From a checkpoint of a small transformer trained on Wikipedia.
Architecture: RMSNorm before and after each block, rotary positions, attention and MLP in parallel, capped logits.
Training: a variant of Adam for these matrices, 9490 steps.
MLP neurons of a small language model. Each row is named by its layer, matrix (gate and up: input weights; down: output weights) and neuron, and shows model dimensions 560-655. Each number is 128 + 32 x the weight over its row's rms, rounded and kept within 0 to 255. Numbers have three digits each. A neuron's up and down rows have the sign that makes its largest values positive.
After each neuron's rows, "fires before" lists the tokens most often just after its 100 highest values on Wikipedia text that the model never trained on.

L3.gate423:172144151152160125144100108144170102141173167149152156142106097098151151141128119105168049157120158076119099137064192160078138099113143167128107131135125141113145145080172093165111131108147110141092110057065111129065180181096177116056131121123184171112150136117114093136135110128126153164
L3.up423:126104136169106153159121115097107153087107132124126150179129122156134103122111171104143125148060116101122156167104120120133129143125151187097172155165136138154157145094134125158080138162139145162112129143146153111143162147135073100132159123141154135125123167135111161086152145093131206169
L3.down423:129107170111113151117137115108110136132160118159111119120089140117162135104105114216120133111147153153106146057096133116138120102162169092128093195153160133100144103140162140181100133116137174137107139154183101163126139111099108151069050156165115146145135155199155188070135069142144182130
fires before: " |", ")", ":", " ("

L3.gate851:179114173119165103150156135101133154148122086136151152101132085132212147114109166076173197143160145138087142122130128106109175157102147130119147152128108159121075153123123179085184154135121111205118175112117178111140126146150151141133110153169102171115115057087186159126203133134115109139
L3.up851:124187088147152148121045117118124105169119130111169208129106140040159137071120085189151141137099081151119134184080157132102096180175089135110058174066115117082072141084158085107072126138120205133108087100151072157198066043172130121029092122080115174068120119136118114115160161151109097062
L3.down851:165114110162127133066099120110143105113087155143157111096139131149096098104100137118150188150118160179074123129226104090074160125120138141104150142098161193154112155170124141097199137139125126118041112164062173132145157202123174156128079079125137109116116100108072178147157145120150116082
fires before: " ", "\n", " Ra", " Title"

L3.gate1236:088129151113157123101111094133113126123103150151175085151157100142097097182185134156119134073143100140143137187063114139123148163125105148138105118072123127145136105134140142178080067123140141142179150153114132136121147151114106105068114099114075108150106197166143119132138148127126147104
L3.up1236:097155139107101075099110157090137118128111151120126121064137109142121088194147075123099134138083160135143125125071156178150101166136136134143105169126172115112093136117153171171116174159118087109107153154171132149164166099136167159146088087162160179106085175114136102163130130090143132125
L3.down1236:102137145160117105171097169143138157178106163117077111104104120099131133125132064146121179134047147148159110134114163119118094086112148144100131143161117148163130188187115153075093155122145111134123171124177174144156137123169097165024186121160202125165159150129122134088148152093101144127
fires before: "|", "===", "-", "The"

L4.gate788:101159187139179181150189113132171154094122097133160168157133174182142197102148144063087152082099169116146126157098122139149145080142115100116147125153157080130161135094084166120138129093122126129113103113195106154165102119255131116092112109108096122139182138137084145108113137128132128156
L4.up788:189108095107152182138094106088154152129105169140113185077164146132099138141144141108098153121137150125140123198187110099097068156126068116096110137118115083152131132168134168134099116162123098061121119071101130110087132127147091185100098172158192099153082109156129167115096112050120125095
L4.down788:113109095126142149117099083112156163131128134170148122142174070135090116126136124104077120189149134161130158071146124135152127152172086129159154110123117152110155036176135124161128169164149144149118073106038123134135152095110118125132138198164149135081150129128067139115116131180084133091
fires before: "1", "2", "0"

L4.gate1108:176165097128157166109119125122119124156137142163136120128165042158127155130184160169120149141068156147149146103144079100140140075095163151125126171149128105162123176108074133088153163157111092181091179155121122179066089122151144158124105127153096106066137125138130148141105181132167159149
L4.up1108:132138129078197114146148163151141176139092132091127113138071112138142180132207133102138161119099137151168143130142080115157149071147149170140076078073116116120122152121109158099128071195147120123137142126146082100187124142139107111122141125139136091135160163098104081143102130095114097114
L4.down1108:124103060116113131131162154152097060175113124202106098076167127135154103150109133161087124147089168130159142124154123136129167075070077105144161078137115159146130137130099121134125094135089151139125158128132160088125152112149106111137101185113097109115143067198205131140159100109167150065
fires before: " ", "\n", " +"

L4.gate694:145126116118175188060112157087109148155056112167114105126174116092183119130238119079171081110135138084104101106189135090158126177139128112129142190128166165094108110168134095103185113154119132134122148093084104149118128123147094150124094107113129154166156142137145174134123124117148136067
L4.up694:110137167128123065146212085145074112130156139153121174106143131188066102065117114073174103143134138135147119096181071159089129077083193199173151142134147140152158115165095128125092124078158126152160096119158113139146084113149126186163115146138156091127036126079128204085118182157106140174
L4.down694:124109099122057151141161164096057110157104099147105141068100119065217086081195121092094072096140094061096065105132078145124131106103107130134097154171086104161116148125148121076112116153132133165103122151151151135151154135167112167168124146132086151177108107145131130100080097090099125100
fires before: "\n", " "

L3.gate878:118149112119116089096111132170130100145125125181181052128149124121137133163127175124140138120164175125112086123114108157159145120120185128134106164139126101181119103117190188110116131071150118115048150137133115085106138107077126140093093108097105189118157148150105148235140121081144136148
L3.up878:109096160093115091122188112100151103124120183126117109108110120162179147083150052135151105148131110099120093041109107159078173155119151061112138115101058112181110139123148177107092202083157098092078152169134135096118142095150125170142121183092055168116183091153094126109140095165117131142
L3.down878:158099147150147093134175089170114124125073189096127103137121178202144128091129150073157076114141147168095132070138104102112117177105143045141096146111174112156109136096102120070103168113099155133122136125103132133156092111179122150136182171109044133115123154095093182081141123193126129112
fires before: " ", "8", "9", "7", "5", "4"

L4.gate1103:147106080119133145117146086151112185183108117151130144095137083088205143101158119126159133129159148162081094068175020067166135103064107136110180146127239139142115084146117120087133115153139125140090166136161122139131062147129140189198117126077097115155094105138194143178112163184120148085
L4.up1103:141136090122128093133139143107166161099105080124161116109142097156141196126108089065174082127107206165117174137167113094109132117126147188130115136135213153111192048119128176111162134171139105164087164123125099111171062126167128168112114143119111100120105156195154163178123174147191189116
L4.down1103:128099118131128148102149145160075113133196080176109137075148119087169126099148083148114133148129103101110079077135087130168160129093102083140168149178106142203126101134156093117100142135107150144118160130185173093137156136135096145135133190109066148134135109147147106132079136144127089070
fires before: " ", "\n", " |", " —", " none"

L3.gate1620:124116081169145120142138083166111117164151107085165117128128177089089162109129134182092117133171231086221056126104117102151120104128113165125136080128182125110195119115078152169149105097119134062144152150084070143121130143162173101157068151122140102181110066117141169173108128146134099156
L3.up1620:162100136164157156147147111139120087100113140112144151099112155132095081131149129155119118119146133131100101082101123109141116091105171131118124142159152111111136168073099068162140148121067100089144190147091055097074045171143103090062086097139157138140147078071142143113095115146189140163
L3.down1620:149134088146109150111102145065165167142158122054161158130046078136130077125142120185129124101112113118101118123139135095132103163119160129122158124065142125166178111119105106126114103156107113159108128152112160121127089108119118137126098175131182156128122147131132118108113169096117117114
fires before: "0", "2", "5", "4"

L3.gate697:095123144131177088098135114163140111077188139135146114168111203089170089128130150066158138103116130098117143104068151120124080162138138154068148138106166169097119110121171081194115209116165082140102068116064104132130155153123172094111170097111136125110151131144098128155135141119136109184
L3.up697:092173151135091145149193089124122124138161157102050106125120128173127059118154148118096181113112065101087173138147112135118079122125127139126131148119144198040161157133163118164106108069130140081119100073085123173102096143109122127226081109070086130129074127159101116153116135150103164127
L3.down697:159166202089077147195133125180082155131160165086109184145111131171079131162127089162076109149092132120118124059115089041133116139155144132170107155111161139108125172146174168132051083088151130138140079132139099133094089109139118089096108107115097130151155161172086117112157155206132175135
fires before: " |", ":", " of"

L4.gate21:078136071110131154099128090150092087113112155120145065163112119164116135104131099132136128101085126125145126137105193104058093129087115201161088144107126142085107099129123136093152122127109098201080153121174103067078135127139110128194141190116095104102090201090114190147145083159110071189
L4.up21:107155149109148093119119098115096154129071108123191153123073130241120137111171113170111155143176092138133120144127101202155107109115124105114113105086171165160145153148156126102167136081138127120109125111138091146156096122214133147137146145119148120096073083124079110129102139141122090116
L4.down21:132139175194159120107097160106110098118089111130125118136177138083094135091149133123180117142075103145088029113118203150196148076146110143151128126160149162115126161096127141181105085121104138123126175156097157121119111123074137137102156138153141160042154095132151108147159203072117144138
fires before: ",", ".", " |", " and", "–", " to"

L3.gate959:141145173180100174115098101171088144088133078070103110101169129127101086143107119087093123100127171098157090110119163178085109167080145142172135125143092136151178128144110124126150106139159070073103113074126090138122124080061114077119162154089151169177126090130127106136185116132160174145
L3.up959:114127108166142104103129133120135132131154140174154134083167136124083155125085149177113130128142102114157086107121119149086168184168196115122114108071082154152147139134150096085145084086154162088100165102151115098130125131138140170099045155160076112185146122179168168089111149092124151128
L3.down959:077148151113072176090141108130184163180140119086186178161095113153071108153101091099104135120158161114102155165095105137133072040152114153122151126147163064102146120089120150121156115146126105147079110148080108159132126112116098158134152104168125159118184085102149125172129093107110117145
fires before: "2", "1"

L3.gate1194:113132087147147127109181081200104120127136166133178122132166122196156188143112148109122137127090152125136144131089153096102086120104106129202119153118147118159177086087100141132117189160182174149110128112104078110157159158135096185093117088141146147134098125109121123164118085167141088125
L3.up1194:134136104145173177093122142135117168121148147075096135096152144051149193146116133113135051141142132123172108119098159146130071100144142168088190128133101116118142111114124159139169155104109104123141078176076142061126084118125140120110099162122097124118175103147106151116077128139105141092
L3.down1194:154180151177131131101150177199099130151106087071098163093116049115125116169129108174188162114061139145155148136102185122193117060088117160149177156140106129139091138127104142111129085134134127191102135153119102097107131118074138087064105170143171130095126138103138147166088136177127089082
fires before: " |", "–", ")"

L3.gate1184:129153152127147110172151123165133110086077163108136121127169130091205094136155121103131138135101122105137092100135142186057151134122119112125080108153102148137142096084168075154163104071086141187077087157114136141130127099121115151192114169172117107133087123137050145113161089153131099126
L3.up1184:148146180157097085156148168126037114075121121118114158068158156111086113132132076055135167119165138117129127112178076116132183122157192085100113133167112116131116087164104124117145127116134018113114094118126111128152139111106095142168095141111194147090105172134123114150115162103130139110
L3.down1184:124103117126137112105148122108139176197128051113099111188119127125141118131107118158130090147115137135070095182144167140178077132150131150100182046085115190120103150131147080151178087153114157138145153098151142121152180116165122130176155142172128136162118097104123154087110090114159120137
fires before: " ", " |", ")", " to"

L3.gate958:130188124077206137094118051128150170127143118118080111136145158063151148139131159159127098131122081148106108159088051124106088170171120148127167139164161121090173112059119181140092114134121144097112133098095172165152153148138157081131147098112152158125153095130047140129120163157110093080
L3.up958:110072109097175131120115107143170152092122146158111136097135122158084144132136131151168142089127106158182105124156083125155071119116255137114176136086080083104168095125088130114116094123166125077153128137219097159158087144171101109165159046148166147141140075139112126138123116107109121092
L3.down958:143143165157162151129080136106161163125103124110160141161207092096059133140124111167182111151163147087130101182102159116121119141118126118128103145131182106108108113153153129109105109099152076158106049088140129093123131094086187165121152189124140143094138207153099142129096108167120105133
fires before: "0", "4", "2", "6", "3", "1"

L4.gate1076:161148129066115229151086135108136150129134084090120150120148084105119101142131045153151109072153101142162121164057114118145101109083131233166166113105208168094137151113156172122092086151141144110166124111102106138128046112131065136109080095116163140073075151132117149203109135117183057124
L4.up1076:159175121135138080107083086154145192153137117136148096134120123108101172130000108165094157126140117127160152161147159123103072107116062136142091147113155102086143081155180105120143119126127139103097169107132122162133135081139149123159151109154107105102151149139171101105178119117172141118
L4.down1076:132144109136103165190120140093153150103098100139107170049138133095061108090134104099153154146157122111164137127091095151130127131119195170140103109116107132149099152055125146115155099188146169122146119105095198111136160080126048130171133097111091129093130061094128089172080150127141124068
fires before: " ", " —", "\n", ";"

L3.gate1559:132168106123115146113116131143088109131141131092087155159137109149124107157147069077133121050132070142151179125140142134157109112136130120179179103143169128104094081145086172123081066082137151074118121186122137173134151077113168145191151083120160176173130136115033137196157136135119070147
L3.up1559:130137106163167117133157128121133080186087173144081203138153044165123144068122076112117091099103085139143144116136102107123109121089107086165188097136074165125144107153076118096131096086166198077144184070131130116172195085137200160127130141177166060175156134128103089122068120180114106156
L3.down1559:145063130143179107123183158132094099156113175168110185081173166122185134177117145141084152154151144116065082095150104135109078127045103112136104134134103168130127143124155126083139156095134162131126160056130108137104158131168157162099119167142147016156134148161133108104110119118103137132
fires before: " ", " Man", "."

L4.gate383:167115153120056088117081111106114100123137116159166160144090120087196150140163114190174103154142111166154085127141082126078126135087179180112071107135098132122110170062204134131149057117124093099142124116106123137155120201083092105147144136113030118185100085115078131115098180120150129109
L4.up383:091113134186136152165176105097116174113128130104172117102076151122161143108102120150170124141126109126101107135138131052132123173114169114151148126115080142151114196070157137130162130123035130135065151153122130160116123125111111141088141171149160091073130132087136082116107139080111158125
L4.down383:203092129157072149131133105103172090130113136114129136177090107118168067146130121167160116071165102133119126143138169116088155197126081141110109140059147155165154131134098112110145108132158134122153116135098114096157150104136111118128191142179033165165142078128100149101134171106168126071
fires before: " the", " ", " his"

L3.gate581:138141092106126135101087095132151108068104110183178115183067102132123150177143108114163088123182119193126152094177165133110103110171165108099118110125124117141159114089102080106120074182138094140124169097080116167198107122146103131155157127111095174103163067170134175148090223115202143128
L3.up581:159096091231155104124120072092118186149069146121123107143168134175150182120161136183105109126123109140104110128122104097134196163117145093145143111143144165096160125201150162123109082192067158176154140133191138115120087198164128198158141150138143131164139126201154156132119150097184122084
L3.down581:120098073181151112152139141139169144143079135168107216107178096163106139142180129084120113148117172103119112142186103146155109155088191082154137140172139207127169083163152179096137129125079101128115078095098143178129123188164115182183110148132093142176116158183098171110116143155172144097
fires before: " ", "\n", " +"

L3.gate1260:126105134097182051140101151136115136107078126124144093182138131115087155130153141146153180075124119177138144133139194200098096113172135132169157150075155112081155146103151108146170128123134177163137112106125088143129157169077136129118143149136082160048133120105157113098159077135114098124
L3.up1260:054128144090109165141095129101148111113109175150170137047120143154108169141085138137124098169124127091129158144158154131108165135059113144161076112131135195145083152091118140129092214160117112174102126087111099120145108159179134146090091162146136116133135154206128130111115213099189156133
L3.down1260:152092127134138206145144138112130113155087050121104165108131155171157097090127124164178170137106197128091139110124153142173155115113134130059160115145152085123140171159158106163132080143131111142080127085158121109119118109065101199138186110099134073130109167125111111143097125171130155203
fires before: " |", ".", "2", "+"

L4.gate1616:138149140140078103141165165125147125131127099072200141145156117155089185189135098096195134096125216107116137159067201121160136127115117163130106150134166137178125122158075136138167179143158159120160128078064071120113114107131115139148154128109134099117086109133090180186105157077136066095
L4.up1616:165114154134157123178135149096128111167073218133108131154128132174145159137153098155168148136114174174128149134126123178197125115079124119122145136160161130146149172114134179126129115145118180148170132148087104152164168169124073163141170153093130141092140203146091204107052149135108085089
L4.down1616:101056120098137134168176141109168163087149100125132111107171071137167064123109135182113156148111113150109079101173108140117071098116137123109119132108070163088134146069120079142177139113113133130103162142161135102103179134111182191173122153113195142169130156197176189115133132064078153100
fires before: " ", "\n", "0", "7", " —"

L3.gate123:172139157107120057167097118122159139091151082136120121118138109113138188071151123147171152170112161151132078123116111135060149142153130135103126114090097074121150165120207163089147162208110165173108192138091116161140095139120133099125215071094154109131153149089143139186161174104147099167
L3.up123:144121089134179084117144169082115160153114124168064132119134141152037162102151119095103099186088147152123139070126096108063175160079151140084194104091111116131142165177146165054161126188118141184089139149095163211160162175066109153121153165080100167130141157144148138149134170106148107073
L3.down123:116107085160156172134156137114136144155107142202050129115151116144077095150189173106101128151148119113086133084183145119111150164082192146111167161093143166166113153196164145137139148114078085128143100135128133149112141162134135162129135132111093118127100141161101142103104130123193111094
fires before: " ", "\n", " +", " −"

L4.gate2030:174120102164138112146095100105140158133125123115096171177127118127125180127071139110104152147104120176144093113090129144149104100126161110100142055169223107151130094166132101110121121130127135094110128179094124149115147134094131086111121136149135136137105134141091108154142143134095056123
L4.up2030:162073139143140156147112191144126068160097126108203094186194087144103143173115145122154130099120107141141130145136144160101108072148170166185127158130103091069096143177110136110108130145099180162144161089086096173113137150119158125125239127101096117168111214184178159106103108121135112080
L4.down2030:146147116113076124109176161112091085119099146067119100105143154148140102182115117157112051154118183125092108139163153144148143156110114150145188094153194121149126108172081109087161102076159095103132131121111172156144133096167103165119230128132130170135103157199124094132103136086112116143
fires before: " |", ".", "|", ")"

L3.gate404:134151109138147107130193110104148157160139124143111022139131124182137166104085190130057102095163135079156179126132147142165122109105143159173144047158119213094107117134129144084147114170154110191134173152114135063112138179128135144142144137211082167158145151131163141147131172127090149093
L3.up404:095088158132138129166125180126076128065133176097153115157138151148104080140108126120081102092153145132087094155135100113138111089141162143120147123169137143099105116130159185114120093132119090104129078104139072128114142168141128106131140137112133121071147210105116112149197106120112084132
L3.down404:154153159142112123200112122142121134178116113094088079173124106150166125121116098212079122116161118065152127128072127159189120116136111180157124079167123132188116132131159121151085144191141170204125172139105136107075188102104106120116155179167144148133135128116146080118148124115076195127
fires before: "|", "\n", "-"

L3.gate2017:088139144156170077143099177103170112130159103155112074141140144140207125131116092110135136096098148185082155080117140136126116157198153150035112092126064128123156093137146156107146108100163121128122134163116123142148133103119116112115131103125107116171112073093071104157130169065169089162
L3.up2017:142127124188135137103163139121159165079145158103112110130126076141143137137150122112132151098083114107143101135091126074099154088137128124132149178134072142123101087208134117136163125125129200087089112093128147133145141051097125168139161114157129065156045036052142128197113162166104104105
L3.down2017:139141143087166142149093122064184172160106157115133130166110131054127127082124047206158107114159065117057103137145142142106088182125155159094102087084092103094144128169095109135151055149111117108140132108126077112113117095158093165123139110119145096139105089155093111150120123097157116128
fires before: " the", " ", "ing", " his", " a"

L3.gate1484:172111160147089138133186161147141115110111211128146115104123184169109125165103192149145089090170170108130094106132151076140149144147161121121084176185155158144174162139122162136096136179133153172174124135123116098088116166122101124173156128124100127100084109135163110082125134088104085139
L3.up1484:141123120112149099150165070173170173154111158124136138172171136148191094146091099081089151166158143130120173074160095117098193171140145198143128081090111060125088147097098113181096147142120140133132159103111162155125112130141144182157182103137105122176142101116130147115132064123113125145
L3.down1484:091160154096219124155117143163124159126109097127107149127133119154187109123166117159114099101148152097167133125096087114164115093166132148164154118165115112132156051125104062169116128156123148159122140122099122102084105108125157151152203165140151141132144125163145139165148161160121173102
fires before: "-", "\n", " ", "|"

L3.gate1710:178092117080126078147148136196077126080147145111205082138094121176162170144186149142125106119121117123093059092123166066125125120095139068105105108132143103167176053103171095204159107185158103164141162151176076170172193081127175202065076122128130156115152121111149118155149092171110124085
L3.up1710:155136069042168186094136145173080091147137149075054171188132117140142118106120091102121163106084122124126110151154069097121109104104175199116166129144125135103102146154097127100156144112124203087167106115132107164156084109124111135088082129110192134154182117121121126123160154132198118157
L3.down1710:150193149120105115166203122129139101142155142104101104158132141160116118095152066183135125162116119130141077144106130116089103112107171141056141195129186071170088102098088121098172151104105131128098128146087196131156140125115088172089034090141185090171064157138122162103117132112106158064
fires before: "0", "5", "9", "7", "6", "4"

L4.gate1200:147138171130152104117126090186092133091079157106072087122163134080136181158111179113128153129089101180113081123119118070083156089130183193075098087144137117156114083120168114103114064122098096166129123096158106111156141107100167126140096171103130127099157154081065150155139063091091143120
L4.up1200:114031134117082138168133114159077154157127200167130065070186124079071164092118138149167144106111113113141088142188122135152210106130139172102074115093124127180130163121127135184108166137166112105141093123098103153111164100059141144074150148114145086117204119117106097083159118108115138163
L4.down1200:123174092115112138183094159113183152105141141114180145129132158142141155159163068100115146076175215159099053124110135185122169154170059113135084087095130111105166151127097154093147217129090197113075104158122147194100135150105154091149085148177145141097148141205122138070102161150116128200
fires before: "d", "s", " (", " to", " "

L3.gate1640:169126104135138097092110089088123145155098132058125180139147127172100132143166136072136132154116119200137145151088123190080111131099157153132228118124181083095158095179130152142104147143064093124120126093048109149140173203124139108177135100118140135159091185094167148111148097157066147126
L3.up1640:106102159160132102116122095066201145142072083057144105133143132068148176088160121161069138152103173135135164128129123134095123117147120084168139131134166166119220093097128151169082142180094129110162123140122106149141083175120134134137110159099081119057182124173147156114125136131130134099
L3.down1640:122141132142117135142129145147143099191125122091055114124073165181160164121098132134127127102171136066131134127128186146157195138095157128124189156113134131146134125147112113162114080138100150166121120131175128115133117057086104175154138148099119114165113144096173111135061140133122136136
fires before: " |", "."

L4.gate242:157165101080115112124198137124132125080114173073136111194151105146129151121161146176093171126152145151110118107142091135155085136122155146087131149150204136120086107162123129118101126131178166125099138098070129114133125177183167133136146132132115112145094172174131106148130177119104119089
L4.up242:162211114153158133138127128113115134107122108138111162075126091163132130167139129136147126119147186160107101091133086101127150090136122149128135143154164126125110074157143164084117115180063154133117137086103112131131085135104089150128061046097158078148123135093061098145109090186111136125
L4.down242:126075076171139112108143085148050100156133123196142120051144141093148125134101141151132070131133096115130134064118114093169169056148115094164112157102093090180097150124131108119148089134094167119131149145164160124151105115155103172120107155064060091081119059124145140131126085154123138108
fires before: " ", "\n", " |"

L3.gate1816:075083106109124137145108106133134117191159139079120214129173135089125126122155123085111140092141126131154107108130057146154123132114106117168138094132135104077148136118148093176135106169136142123110147062126118153097093150119152122075119133131113137193072134121141147176092116145117122055
L3.up1816:194040100126089169099134085138102110135140179116126087162123145131150051113183176079112143102134154159123149114152089069179130112115163143086115101143161121189132126153164127133081169159110138087084093131065120091096176173113155129112162116120105121163176150161130113137119156136171073136
L3.down1816:138120105133115089178125159150173180137113132147180075174113152123081098116126177110120063124155141101133105155057174122099124168174146169191133184180097089099156103111081125130126122093085142144102070124099187118133116123106079133163114071070166094091116082138089175106104106143112132213
fires before: "8", "1", "9", "0", "7", "4"

L4.gate1927:096161140106153161109132095123152138120154128180194152178178135088121071155100075184152140115165162091132114153121125136143162180115177142039098145143149113124129110137158143138138120091168083210115148073126115126144066170133125117160083112138127148151069125135139137173127188030104146069
L4.up1927:184107137090101177105118169084191188128123103115077155108083137075141213154119099099102156159151146133113176100136149100139130080160164152122134103147103140125159201146209137133143121119107137126096071144137108088152072119157137140100114143106151119132178129152142162108110137156103145151
L4.down1927:134085124104134123114125119107112149157102125161141122090115136096205124126089136139060136150091127142144139112136116133151221079137114150190104101136153152114144133059124158116141101152110149122120150099143139116156121070147156141174138156120063113079169080192153170087111069163082065076
fires before: " ", "\n", "s", ","

L4.gate1781:194145161084163138145095149154123095159104053147113122091099177155173227078134145162107141127116106138127170141171110181112169132118123179129118126143131110125123134130189127092116156196108116166114138116095086120177154134102109135150176115162071157069104216145065146107131165131174164108
L4.up1781:122126127121146097155084113104085116174072069093157134128197149194124102088159159182190151134115165143117159154123150118109139090184148115102172178104106131113105137144169197088146155131143108125073131122099140091156105114178135154114128112097124110147050122088179152188160151134204092133
L4.down1781:123070119167118168139102109138140133114106108138003154092097083187096120134145101111098176135174092097127154115097095140092113167124095143173144134158148161115136134126135117106094085162151172117127155169168192110080111093106090101120130152136111075064143134122128135190115076075094097096
fires before: "\n", " ", "---|---|---|---|"

L3.gate1787:102074141120150092137089051137139135153102122048125098149165139113190234120106148129091176124107167222140172098148124152098120053109138207168109119121173106103121135140194187124141100144101162181124156074081102127123131161150140122179191086114098179155183077155167167119099139139187099142
L3.up1787:169156164131156153175130141140056167129160110120121132110174111113164139129123147113138124101155165128095122164135120082132194109145061173172148123161140144138132106158128145107088115191110164155122169135101117130176091148147105165140133118099081121111142139187133146124160160152099139126
L3.down1787:138069113149162124097125113138128147155094148147123144093180090154087090146176134092107172120080170103088118165178105100106127090102149143059191138212187175125122080233178135127158161114099102142136119151097175157138159130160174174159177109111039130152139170183109160145122148122119136108
fires before: " ", "\n"

L3.gate566:186158107092135135184165116124208128116084151165078082152139127110087108156090113110072161097139129127123117109068181163079108139105141120148127081198152123130117129145146060150139088151073173087170130152098071075098183129206167144163221115079136132139078146175154154116101068119082133108
L3.up566:095171149139162137137130056082137148189068108090113147132126095154125143115166148112101114179111145195184164116136097144178119124119078096199138144130147146137113112162114121158181154082106081157149125135110151109168094200163087144137054152140136097123116158102120144167144197145125069084
L3.down566:170142121133084201122101145138142151122089143135107032154176112127129154150051106203156110153140075106079103102115181112199133099110100092085143182186111133138143146169137104125164113149148084086109103064142139085112111152119133122112152173084146154109162106144116185058152114149129108175
fires before: "0", " |", "6", "5", "4"

L3.gate1591:063170088160130120119149125129175139092147101208166130169173156148133176116120148147118085138115139110114097121114181147122122176130126130132144158164112124102146162120117141092145114154177085134134115178080105139194148125152142101030124093063117092132083139157132109124105136110147113093
L3.up1591:128139127172094126138093106133176099088126126108115146095176159130114129116114173159094116113163105157160079104126111132097130101090182136074169136121139098135140114127131128127127127111183087101153102138154104101136044144144147123078089129185157123127127121149087172081134136146083177131
L3.down1591:106140135143102152075176138092136151104104188101087111181130137119095112229150098114130168159152137130154056196113115082203193101195155142087113108035140141125080138155116105137108086156164111121150090153110084154140140103130183096154121154065192129097159087201181099130138148092114147117
fires before: " |", "+", "8", "1", "2"

L4.gate1142:192101157124194184077120158138104139116078109180110169109148088134175193161096136079072127103155142148143115130153137167137155109124081096113120154169141175153132139102142153094113140161143112113158125145173126113135091116135138167125078128135093091072078140171145091175136102073157101155
L4.up1142:083156132109166104073115106146116094162101130106117095091135108133117129108177143146155108137120155193123172169141142133069072113147087133084124125098138136101128124115132120135108149136135141137078123135115132164163145124117075163149186117145179118119109177151117140101106119188151107101
L4.down1142:198098074108171174074171119201079153149115161131138154042153093087099159135155159186130140102172158125097122121074099096161165140120092086128132159151117136190095149086108117102104133112157103141118181177150174085128142054152100103045104169129106121133123116124147115188105126164134150124
fires before: " ", " —", "\n", " |"

L4.gate2038:169153097150106131163102112095156113155099121080124115194175181155104168150092111173075149124165117167137123102103138120099127146142133211164114174059194111136121155145184133126118140178091181139150221153094106088156101180133153139053137122127122104163107168153104131141159155133104100133
L4.up2038:118099121130143137149113057128132170177128162108138159145143090136147140130133160083090144088159174168081183098166148117080160091098120171199136128169173106072188163186185197058056143176115185166131148081152128138113097120095077133194097099113104149133140164085154141104148126131128126129
L4.down2038:122056109163169095118202151134132136132127116129101090113133157134147126100139061090121090148158104097103130119129126091085135142063065177104146109123123080233142151181146106074123143144113169123058153132115194141139132136129122019092188140096163134140120159088160143083092109137098105145
fires before: " ", " —", ";", "\n", " −", " |"

L4.gate1180:109092111106077102144130125121063063116212173158134105142142158113123125129132228141128172085056153101113143158092139147160084152145191162134194143165146127136119083140061170164138116112114099141148123120125093103175146193111157126148125099093157146129108079121126169125124083129143077125
L4.up1180:152107174084168141172089099079100122121141207063173126215161094156114075133139102111124155110152132098147210145123148095024155106192115104123154106161191103101115137153116126178175076221168136135112185122078114118160165190069117102137130129139098140125166180155141170139218152111154061088
L4.down1180:113137153093125078137095139141079079114139197180135115193119149140135071117110181095154125071127174072175166121137122114106076149175174127205132107136115119076162076175088103179112096153172137157150118098159164119134129119098132129099127112189162098083172172087152197105176087131130121117
fires before: "\n", "-", "|", "$"

L3.gate953:126183098099147157193084110090127074145161037052134128137084161125140110176139120141151150131115124130113129099080112166151078060117112111137156158137119122142126076133103158175086064101113120117113153104133103160118074135113130113141100094157223120171130083182092132104127101146128118126
L3.up953:149169091151105121063133090149142092156081138108117165105107146126154179119152128113127114149120147195137141143102124104082144143124045120094154087121107104156087173100114121105134108177139151127105141129129108148142173143125115125079129136151084160133163072145137112150142110078117130134
L3.down953:150138136126162112078180066101114145117080180088090171071176111148128125181171133095068146162138111100165099131166136145121148137124153132078128151159133147193111135125115082088147104181124208149114052118163105163132106157153165108049122166125049067132122132150112113106102152118168126121
fires before: " ", " the", "b", " in", " for"